Part of a small language model's weights: width 320.
MLP neurons of a small language model. Each row is named by its layer, matrix (up: input weights; down: output weights) and neuron, and shows model dimensions 0-159. Each number is 128 + 32 x the weight over its row's rms, rounded and kept within 0 to 255. Numbers have three digits each.
A block is one neuron, or neurons of one layer that tend to fire together. Before each block is what it responds to, as a language model described it from the Wikipedia text at the highest values.

Name-final word pieces
L2.up82:158076136100139074134110108166106121160152122130102120103100129095134136145160077088168110133078130120169101104142144134113167130123166114139150105121137175099163149110117121181048117095113131163139072152110146108061116121106091152095109213123097107176128151140166132124062097114121156177146130139089142190125145096139113116169177103101135144138119138123174159133142085054165131115113123124139185200160126133132132161118165147110157060163117105144170132141131167201056092113141182
L2.down82:066161106156131164103143151118130126065169136147146084166166148142069122093130167180107155131162126133071143133136120102164080150134109122124137134131120078135109084136141109115196129155135143081137169110148073147151137128152167113137171051155170132118124121108109121123162162131146117066105128133145111052156102140099117127076120088123125091113131165125087084135138141208097132141164128148112126090132130121126112101133095144147128164108160137142071157106130115106232149126104108
L2.up191:110125097127075146073087156092123119131126118113052138105155063139151130101161157114118083087194124074139155105139167140098113178131117108114123099147184064108080126172154099173160140125178227159107121160091205094144141180104153156096167123139123079141142038089190142200101115138100148079075115092196134159086106097141145156130138148079123140098078162138170151153119171134142081170152150088163096154133142111086109121112097160137133118153135117120110116116175181162120123182102130
L2.down191:148095151111164108177159113135155143167151171130170140152107132137101133123055106117149211147064138192098108145135104089167133039099123128149162143125096197120182131085103173104113133161070058109147154092147061150081120073108106090157110125131134156085092190124081137072171125126179123169160134224079153125108118140093120132105143130121127114145163102136095113100134114131109173096128082142127159102128097156200139134097140092136108148117144134142154113133074085127136103072132116
L2.up603:135155171110184068120092137140165103142141109145064161169127141168174106121083096135115186119093132089163139133112114124133065145144079110153156113180128121142150140142099142133124143132107169176160131083143140121142157147134071128124111146120122100106138069097119146162099093059129153117064145098078157158107149092168120139149080106128198131136126162108098112124157111099137155137091075122117126118111145113172139125085149150097084133147140143168120196154129172150103074163036164
L2.down603:056103099096098196155150091082091154121097174131186093119104086115131155098179169104140116129127133178140121120141116174153185149136147108157080119084095132131070111108131114174134130151119152087151116159130142150123129106149137161119123142128151115089139202194154108109185143169149073131141177148126085090116111176092152108144165098098116169145120101152110144138095101152094137116166144148110133115145105157100121141165128084169132149106089144101116075104141050063155136107182103
L2.up899:116092133157188049140139103172081114114149144084105059089173151123158127085108169104117095114061098166145128105080184155171088131130174133061174151140184104146169177093134108101151120163089110149121136112050129170120153090129097107124172131101142096144153105125108151120074095129097152158051174116127149140087136134145110109180131125113179114110079147075154118191153139139123174088083168098200151170136206130124129169138123156116091080141147136219131114147165204093117093132096176
L2.down899:131177121125114225091062155099177130143132104119168193141119106152131121156137121137171164097114165091124116172183094096141123131157128134162083102155086148092108108135122167161128157118136110089126129107181141075115105159102145085130094136080126130134112155156129119115196152118132110100155076185124123149129134096100127147114129115148090188115185119203137127082172085101113057207143095173069119120121083131091122077113137121147142186111139159030125132106100117138155199133153084

Word-completing suffix pieces
L3.up282:096100095098156117219056135121049091080148187084159169135152113140180155112124159155157181160147121120132095154126182156176184137097127108173122097144139120093065128165123116109058142135173139156188105141152136125125163129141116127176156151148139167142117079125084161111116161146154150091108112098176114093207096057157127081103105106126082177051139104063117073089116189120167133130132190153130104064081153150107093127109104110096149137153102108104176127154107157192151139125146114
L3.down282:167165160187124115104173119152161164183106095151092072136149147135062145145120108047104070099080126149134132127159111090125080113131105156043133146130151104136174122099141139139178113088090135136101151101093104128104107124103143116132086108107117063083172150088172121180120088129111097147116134130087146187102174169112092138140134127145188123206119162227148156193118081117113137132118069117095160195149140102176138131119166162199136100126150165145091160115140084077084111156147154
L3.up570:169149157091108118102073102117108109159103168148142119152097139158160143149104129110130143140108138084094140143153118125093178180166089138138108099107119073138131053154193139154116099096091127156162133099049178117136149164159175122179071118113123139108155106132120167176120073136167093057152135103132114169172130112140119116143188097109090151098105131145126162103128178177120061151119178155147102125101153080162142152083083115179190138167152107135139094048131128141162105120148115
L3.down570:080100113158139172164151155135128141107153095132116132086122147088085115083160127125130086154121083178151108128098128147160088066108166106130135156147141184122141144132074117123113158149153144151092139159230074147109141081117087122086164152104118110153086129111117096094120172120055157215104113153122114075091126138110143141136084141133189121153129093099153081159093131075126201069138079117101161136156087175124127114157151160057072117074103151126109158188120137101098140138105163
L3.up583:167152144109102183109145154146118069158141093130084158146048121092132144115132081138152128133071102096125054153167147158106078100065055181159159100129120141164113128150175138087111138139097098172151152111179112116126142103112154088049130146169147083137102153170195074185161098146097127091144163180136125169084156139197117112099159133127120137098136103139141104065152107124102120137100126084139129107083136160134119114140119091096110186120214161134150096126067167061157057164105119
L3.down583:058127120145128097110133119142139192119075112142127145110232142155163116111126190108108108131145129126115162143106106104128173152170202109119097138114172136144140147129140113185148090102161133106141159127120097157102100146146079169164168116097148135125159090091113166070120144123139141154112082108134130135193086127091144159155109075125119088172103184132131150178209168132167118122142161195104098153194107129111156145162141147163101049127056129159104162175173039195070239082106153
L3.up755:105092155086143145122122156128116181143093144163162104150125119148148131112149167140147141119103161155113166194090123140119162115137117133157156179153159188080067182055113110168107110108126128100102085139168125104164151126099139162115104119104060060139174111115145130197124100136084156133139162167150162105103095114151103141105173112155139145131095110144094138106139181162110063184127128142116075179106141114133163106123107116120107140126085103105090214133160177162126117120100142
L3.down755:143151129153100150149147093160128083094148103105075154131107137138127140149118105130102128142128091140157130077154173070131106167127178142093124058155098076191194106207135135084143157168130131162146167081096127152104078124158123112146157144127191138121082126152113135064133157112182103133126107113115111146153166147124172122108130138122116160072133127103168103153102068117176210092100139108156162104149130159150086145117136149127114131146168145148164034131076127126128112141173108

Word-ending suffix pieces
L2.up151:139152136119135142122187096133106160104135095157123134124078120186132171144090088154089135157166079125118124135157087058105179129118116065103099097157126098119113126134116131158096134065183198171107119122180154089165106155141104153082103049077147166155074123096102139183096120164138112129105079123121075104087083069196162169072159128125107100140091154154157101085130127142096113156099116137080081163123157143110108131178160129133115097104075148122130128106064115141141090087083134
L2.down151:124099166092111118132112162063164118147149148095095139120176116092119142118139183112136135102059135124141108112080192207126094124108150129153142124111144131153113088139147119127141133120062117077150142131091101160132160108111173099163143185181101104100157131126137166080151119123124115136148174160134156177167189215027096067164091109118184144137146133101118132182138144088149137100136157119182169106070103104100179107084085147125125202150169078127117118128176110097166171154159155
L2.up318:085157141169175089119136110113170105156142133115144144123144145116093158117135113087097136117119117057120118199157143151097124151128111159153116140170093101140100131183154157121044104090104140146184124121176109136081153117125085154105155097128122065071157188089058074165073130085185085070140089113145061132159148124100144118146123160127121189116103168173121144114130156066087123214155112150068080214190164136145104135133127155174153146150126143106175126184121138129093087109124159
L2.down318:175147135084116167131112144135096183093113132124147104123114112111159119175146100172122133163108167192148100033127119141148184097189140095130134132110157184113129147109106094145221148176146150149078134174082126105154083146125161083143099140138126175132097089121184143123134137168091137161132178090126204157131109128130102118142110124152138094154124084101148112198150118189155108089113170101183118082114083098118114115075130141098121133067088121146080126085130097117173193108129124
L2.up516:171161118149082106131186135114102142121123171096140161176148151106095175189150107111153167151037167094136144104113138147136141117075113103131141090134104121159184141110115173080085077103135104136163135107110097132151155127156065103158175144143104059137153152165104125167157136082113108129112185065099161140118153134169164156071137104143131143122147106114113150136123126077125122115157138163158134187131123134162114118085088166119168131100179157092186155143179094095118113136112075
L2.down516:067091116118186177130096088130156128133108072215107099090096114159155098125136133136095107091190095187150129171110111113105147132188154114130129155148156155107065104129174097167171123163119146129115125105135135148102087103084165153108093111135137182119120104109160136075115133171152157096116101184162101082091114111099128091169149137123092154137109148127137096145125110190082130206120146089139071065135116118138177137170170090144068114160144127182080130159125151143126155112179212
L2.up892:122129109152123096084148081128093170134116125178164143061090108084120144092130142127099144091107161174109110131104142119164126123105137112103145063050077152133149194131118105116146083046097099108164105149095164132100112099059164171096138177144119080124128076065186126117087124122170152007105152118166105052160137118153092192122165121118146130111076142130120153097136141056118118112102092128142113166165130140141110151093064171132141089123145104151103168147122098133131146138096108
L2.down892:143120128153147148130140157145141048109190163062083102171174139153118085157148111149161117152120143139141123094142089186120133117152117106152128202181156117108101066146137152116129168205137150169104162113140102106112126151165102119139146076111118160136110153195088095116134144154088138231138112149099114212077114207111135060143093153121105134145155126115131109170095118189085107180107136110108121078153103098098133112133182068130111128115115155074140080116150159112142087125144138

Plural noun endings
L2.up389:102084137182127131119112047136115116123170148101083157149104127187114138158171123099087158093141146125123109102151096123093079063153148164111107087185175102096139129163155186148131131054131141137145150140071115109137131078125122119039129152137115110120178133035108105160094151055147130147143078130160078127124134130160135135159124086082111114167127193118181127149153116145142123193103079145094133106139108083116144110116121060159182107133156078127169138169148101159106095165051104
L2.down389:145161111108131089140157189141132169141140128093124084092139099083111135097083125159164113142115124187152141105107117148161135206092165102117084174054120189190082093140125060057116184148146123143089111147122090142140149128106154123149133108137158068138074122180170109138149104146124150087079146145137146183157145090097132076141113183137133113082098101119067138164187108154122118096172157135161086125113151185143073121186127183125074166119128115147100073111100140095199135106131138
L2.up904:146111091133183144104128109136080137145124111175105151150154158166138127227202142148126140132159101176148070128173097113114170070145130113137150134164069108121195166130125111124149134142102167212122097112190105094091156127100134164095075152122141074135062148125121113117138138161123154182115102171124114082108070093180137079087129142159159167142106175098081126216183142114073085201110115116124167084136154056155079098078101105143108146108116095137183151142187108073121147127072184
L2.down904:118128158117130144130078129121135148147107125118171118133104127108110069054086120071147156086072140090130120157062169158165175131122100157082145130082151151118089129110111170131149143113145103066136144140104198187160144135140152111123183131110089166143155107089108166140158089104137135072112150076133168154156220162077140180171124119109105107112142081132225133077108125137182195093129157125123080143121103142117199100140152127112133128163115136073088134120058164172128119158158099
L2.up973:082144146128107131111082138166084097133148098132181136088182167120121126085126133028139057130039135119086124136127122119114080146143079168114135170085150144185095135166098137113124107145107116141114107151194155108125141154078123129125133152129128147116082122080211168133110085135176116110125091141174064182154134095130102156115136082124097141099042135109112175187114123176103141156116144093167074126108136119118105140094185202126156155105099082184131150133118115055129105190120155
L2.down973:147104098183091088151202110121122121147124147114133140170079083152163121148127086212113170117186168146129160145158134138166187107108164068101124109181124135123169106105174093167115147122139124107157150092066110160105091138130121102105111111130112089114181118144025119148123114106115116168140136115098154138128154187101153110160113130105130131169171122188158088100200118086145095099152049146101204126161177155089126158165062098168132110156154165092124157153170150226119139064125107
L2.up1105:103142169197066183111058133133155166151158152111110112123133145127143102180141155172102122065147161139058097184213126149048127111157115186164059120160100114122178150160122121110103152099110135137136107133128141134111164147122100173093192204135153078123081120073149116130125160149155226227113152091114137081079074073155095153127120100133122064146069128149157132101130098127087115125096093163073155166177126099130143160137115105149125179136125124134148146129132137081161093152110149
L2.down1105:121135102044183123143175136135116147126117114119147150113145105067097155132175090087221119187094120146135097095068143101194140146101136104094197130101123161166122084124145115131150141133195109102161166143134117093189074116099157072154109063095096186171130109140118132102106079102104060009147101142121077185188125177072095156085150145137111179127172077089132103164136112099130111132156168107139103139148136143126114107140166155136126099134125100126128113102154146137109115126128103

Table cells and "of"
L5.up722:142094174121158142100124128151148112131146180107109122121108169097144196145213179124119103160138087130123065079144058143141021087146096122074116155135141111107122125156123151138165141084111137155057160128168065148138114097132111130114083104147054143132151178068128168118116123074127188133134114094103139116078096094140121108130084144112127167098094151153148182144148104163089103136139198086177093074145152117154096129101157170145121117126185110132150124191084091093151150212106127
L5.down722:112100040082080214101120065127133173136125130106134109139113055168114100101101081117160149133181142178160082163110173088130195119128092160142126127157187167136074125142137086147165068186165107132188121139111179158114089135106135132144147206132202143126123214108189131168133134138132103171132129144154112131107121135157120110138127149112120071140129163063106121132154159185134123150121126178099153179082167161115154147087100111086137139127103172132136151074107132167050156081109107

Word-piece "ater" and "later"
L3.up91:156044111164113146107136080114124101164099138163122124056155151068148204117060103140135120062085158155149119144109160132076113118152091136106175173085158141108084111138130122126084140166088155117105150122071135110149100139110153177211122138166089137153086131148141068104104103104178068133138189160133112146112138099119158129119144123148112153094095178134110159121134113132141164137161145102102157141171158166193130144158135109168136217114098164152147198165131139102128184142081142
L3.down91:102164157088150093163125160151130159099138156121108140183113123202116036129176137137092137212174098105107162094138126121170176135113138126168091057161087094152143144142118131096166134092195122133138132157139115183104083110129102089094122122070186073100156155133120208153137166117096201125128103120129133099134116163147107121154143134111136097143122073113123089129124148124107100165128099123145075137100107094066157104085127125071101043114156067130116065131130126195137075132163138
L3.up260:181038140154080137106120058143163083121119143182120112116150160138171124133111083111131184078089097201172107135199111093140112102136125157111166130122084150203133104133145118131167154094086180162119144184133099083136120121088125112103150157146105105156149164119120112117119122208134164107075155144120141195141135138164102143173174157142134073130129188147151142113154064112086119121090156104178111124145136159179094115114123123098140143106098093115100121157183220125144146121074119
L3.down260:084196140081161157150106183126114161091109126084141161197122125103087147114169158092086130146152124114099147115121169138131171159111088149165088151143212114095134146149109107125104101130155106136172131137117130146167125152148142158194127075079174086102054118114113139097119082095129132113165100135133144091134094111138151165113084113115022157129121143082099100112179174133150121154183104176168085137124149056128178105158135087157069107175143197120180103127108076167171089125169109
L3.up363:110073063150065121134095172094132136091125113182138106074208121106141070130161121107100145059150093136148089117115159136095096197169127122082172108141209146191114152134210108104118178099138191185138127144132159131145091082094137130081128112142132101088117158091161114109114149115082106158126145171118125119100085107161107126142146115078051125153085129142080153140132112119112151147114103137236122118131198135153155103104151128108182091170149138149160129106139152190111129113119170
L3.down363:138173194144177137134148087142109162180147115114134134199108126115121177117093145146142149198086139159099147098140123113148136086078145121195108092092042127083151135155045139147118106164111054084125141150145096090131190151140152133193144167118120109176133125137106158161134124133159123107174130103111099138107115165103177136092119137147214142102122173121219160138146128112126103108133174115053097139151028115116097183138127115115057137091111149151132117146174122079155115119164068
L3.up776:123109186139105111091139071168162089136097115151119094108109166119115156105169120106171105086111098170114079190124063167135099127096148131122129105040133065100150109125160164170158112139085138183144125125138161151128090101147094141131152202071169075128131174105136081140148118165055153071209059129137137147113114162143133170144138116092146137164127143064120093170121102174156137135147148166127141148144133137200138106118075100110153086159095114091085086142161158221129134150133103
L3.down776:113135082106116129189117202100089151142172112141129196172097112139128098161086120116102142172143155117130184028127182091095123141159115118125100109228137174134114142135093059142064165111156086074126146143145111138125151185153129141132117086161102181156127080127119189093130124123184120134092206134115119131145120103145104094138120122155138128103141109149112154110196142071107134112116092101096118128097161141085113120168222168141094165114169181148166151101088104020133138138094131

Word-completing subword pieces
L5.up1102:129050079173156149080150110138062145190094077122124163131084165069136135155097123101115153107107123131147140055142120099158051115155119120126115106177133128150146139153133159080141106107124085079132091202145117150160128106134105072115107153167021119132142155079154103122095162130119047136165144176058129142123106115112095170111110098156118150126151123094055150073201157098130108153147109136166096114165167116161123146151156148031111153185194122122071125165137109161136135170153129
L5.down1102:171147157148104134095151104109117139138208141146105114180156110059131145119182105124134152131125160148101069126163172183107160126145112159112159156048153102110131103106101064138147133197168127146134121134107136110143119167177164129132124197142125101096146112136150124105142092126147158150147149060173115086145138157123177103070169157134079089185127123109101139121133109118084122152142083050126155108161118151094097137100117172163083088034057160128153189088161103090103100138161121

Word-completing suffix fragments
L3.up298:135173138117162155169126113163127187142094107079156116150208151117202074162178109121180109088125091126083122066120083176104087117132039148095163160119199078056068165122133096143094108118135148148175090119130122173130142129134110116138132136151126146139117188153146172099092152180125164022167145100194125132094111100083168125175155085073154126147148147168095106147120122145066164156084133110127116133144130077161057155092138137123154148169094096105162151116158120153177175112063160
L3.down298:131079089113106085147126163075139080153155148189113160102084093139070148093107166113077149148121173097140130171119139101142162158126202083130094138146047214185210092164128171089151138169109124111107155146119091082124120076123155124150095133113151076123138031107105096148152083096108099222115074142094135121141151147162108160079107143180100177078114134082152123116133151130152097061142097133084111103144153155114191111126140129150123108118155164119100077148138123108103054164176102
L3.up410:062116147092175099168132122098138110081108088121144065131124122161198150132129110128139112097166126131065104066112140136176077128191123121069099139134122162122173180164104181165120158093145212103084143127091139127091082101144138088180120148149123140086160157111108176100087105171127131057176171109148085121111141125132171094155145099108142129072125138154133167157117129153105149144146155161124078181057160111173134137072129129185147163129146081157115125159120120175136147139114109
L3.down410:170129097167077155133138124164096099176171172128117182147140129072038115128124139117098161136141133114141141163174097126086214108097136138179154136134178101130098091125128136113093102175111066188166106116173106148155127127121109175078145105114119121141099090154168062141146155085174147204048035124134182146190101130114080174093126123115117119173132139118158097065121114117142115119085073099137139088184093127088153105129094110087137136135124177116131106103134136075114124121174127
L3.up1116:140072152109071137179172073054126109170121130163174169097106125126196117170149113103130121095116124197132117108147108121116135122139037130117183146170130116139106162159070095132151161124170176109176106125136119183128109129164137142141119145147143148173125118098118114111129143110096144153166125121095125113188178132061138039153116081177141130065080122144205144144131131070112100167116184210130135154150194088207115141113150141141128168163104135137114102141124102130187139146117123
L3.down1116:114152078154163098118096204156135140076140090041113104173131099169040142136119143150117144151127142065113171178113154133137127157150180149147093108102137134115134109101143126114114109152079097163089163141107143094149165125110150138126140107096105118101120113166134143139124121170142145100084133153155117176077066147173134200083132166085122137210145151130092083108150102213118146075115031046122126083128107143045161128145097095103114122080142107108129154117126176126089081104181113
L3.up1216:152114094151108138156113184102140168147112115112170179140119083064181149114118092127106126100123133082132113138103139191092141115111148067143121123132092101118138151136176108162098106060124074129090108169112148165111114100133107156135169138172099099090162160094092156090149081097093086139128156080123112118145135117168080111080161122176145187123093147124137119147131096105086113111148168113104132136158096119196122129065165132161113141167140095165104079203184119129085141140136103
L3.down1216:086149102120123135126155061136149100135176144161106095128127163183077120158149159132133125155134110160145154098137115073138140139140090161096143141154155163161108130100093122082145151161119172139167147052129109090152122163122110115129107126111136120169068094180143103146143193182128152137147112143129131117155142148069157125170097113067118067139147131107151111115149119141149150165126096127170125123085173120086150118155089113091144110068129148101146170091057149080167101093132153

Mid-word continuation pieces
L5.up477:132152139150128117078166170099129118168159143140117118178095193081161169191129120106137105139097142073128124093101179141079149098132128111119160103148120107145128132149122127138160090128040079142118085089162109203140132116106152130095125142154149128108090088131139102141130094104123167093150149193120129156067112159130102112149158068111039124132126134106144168142161106091091070140133121125166066197143103186158096166100125097087135109056117101162134132109085137152150111164103117
L5.down477:172085124140084167185147093110133188118077120160112120057133103162135119088140145140129156140147106147173110166159115112126134141106124162152156074095150098161134148090144121164141147169165120124211120112091112136117088136132087117210152107064120110106164106126114131106106126126076160115072155145132131086139151085102111133149126127170198090109128153095116099094189136074157152094118194171087206079159149110077147136157124176149093145129090144175116122130118098149123166114182134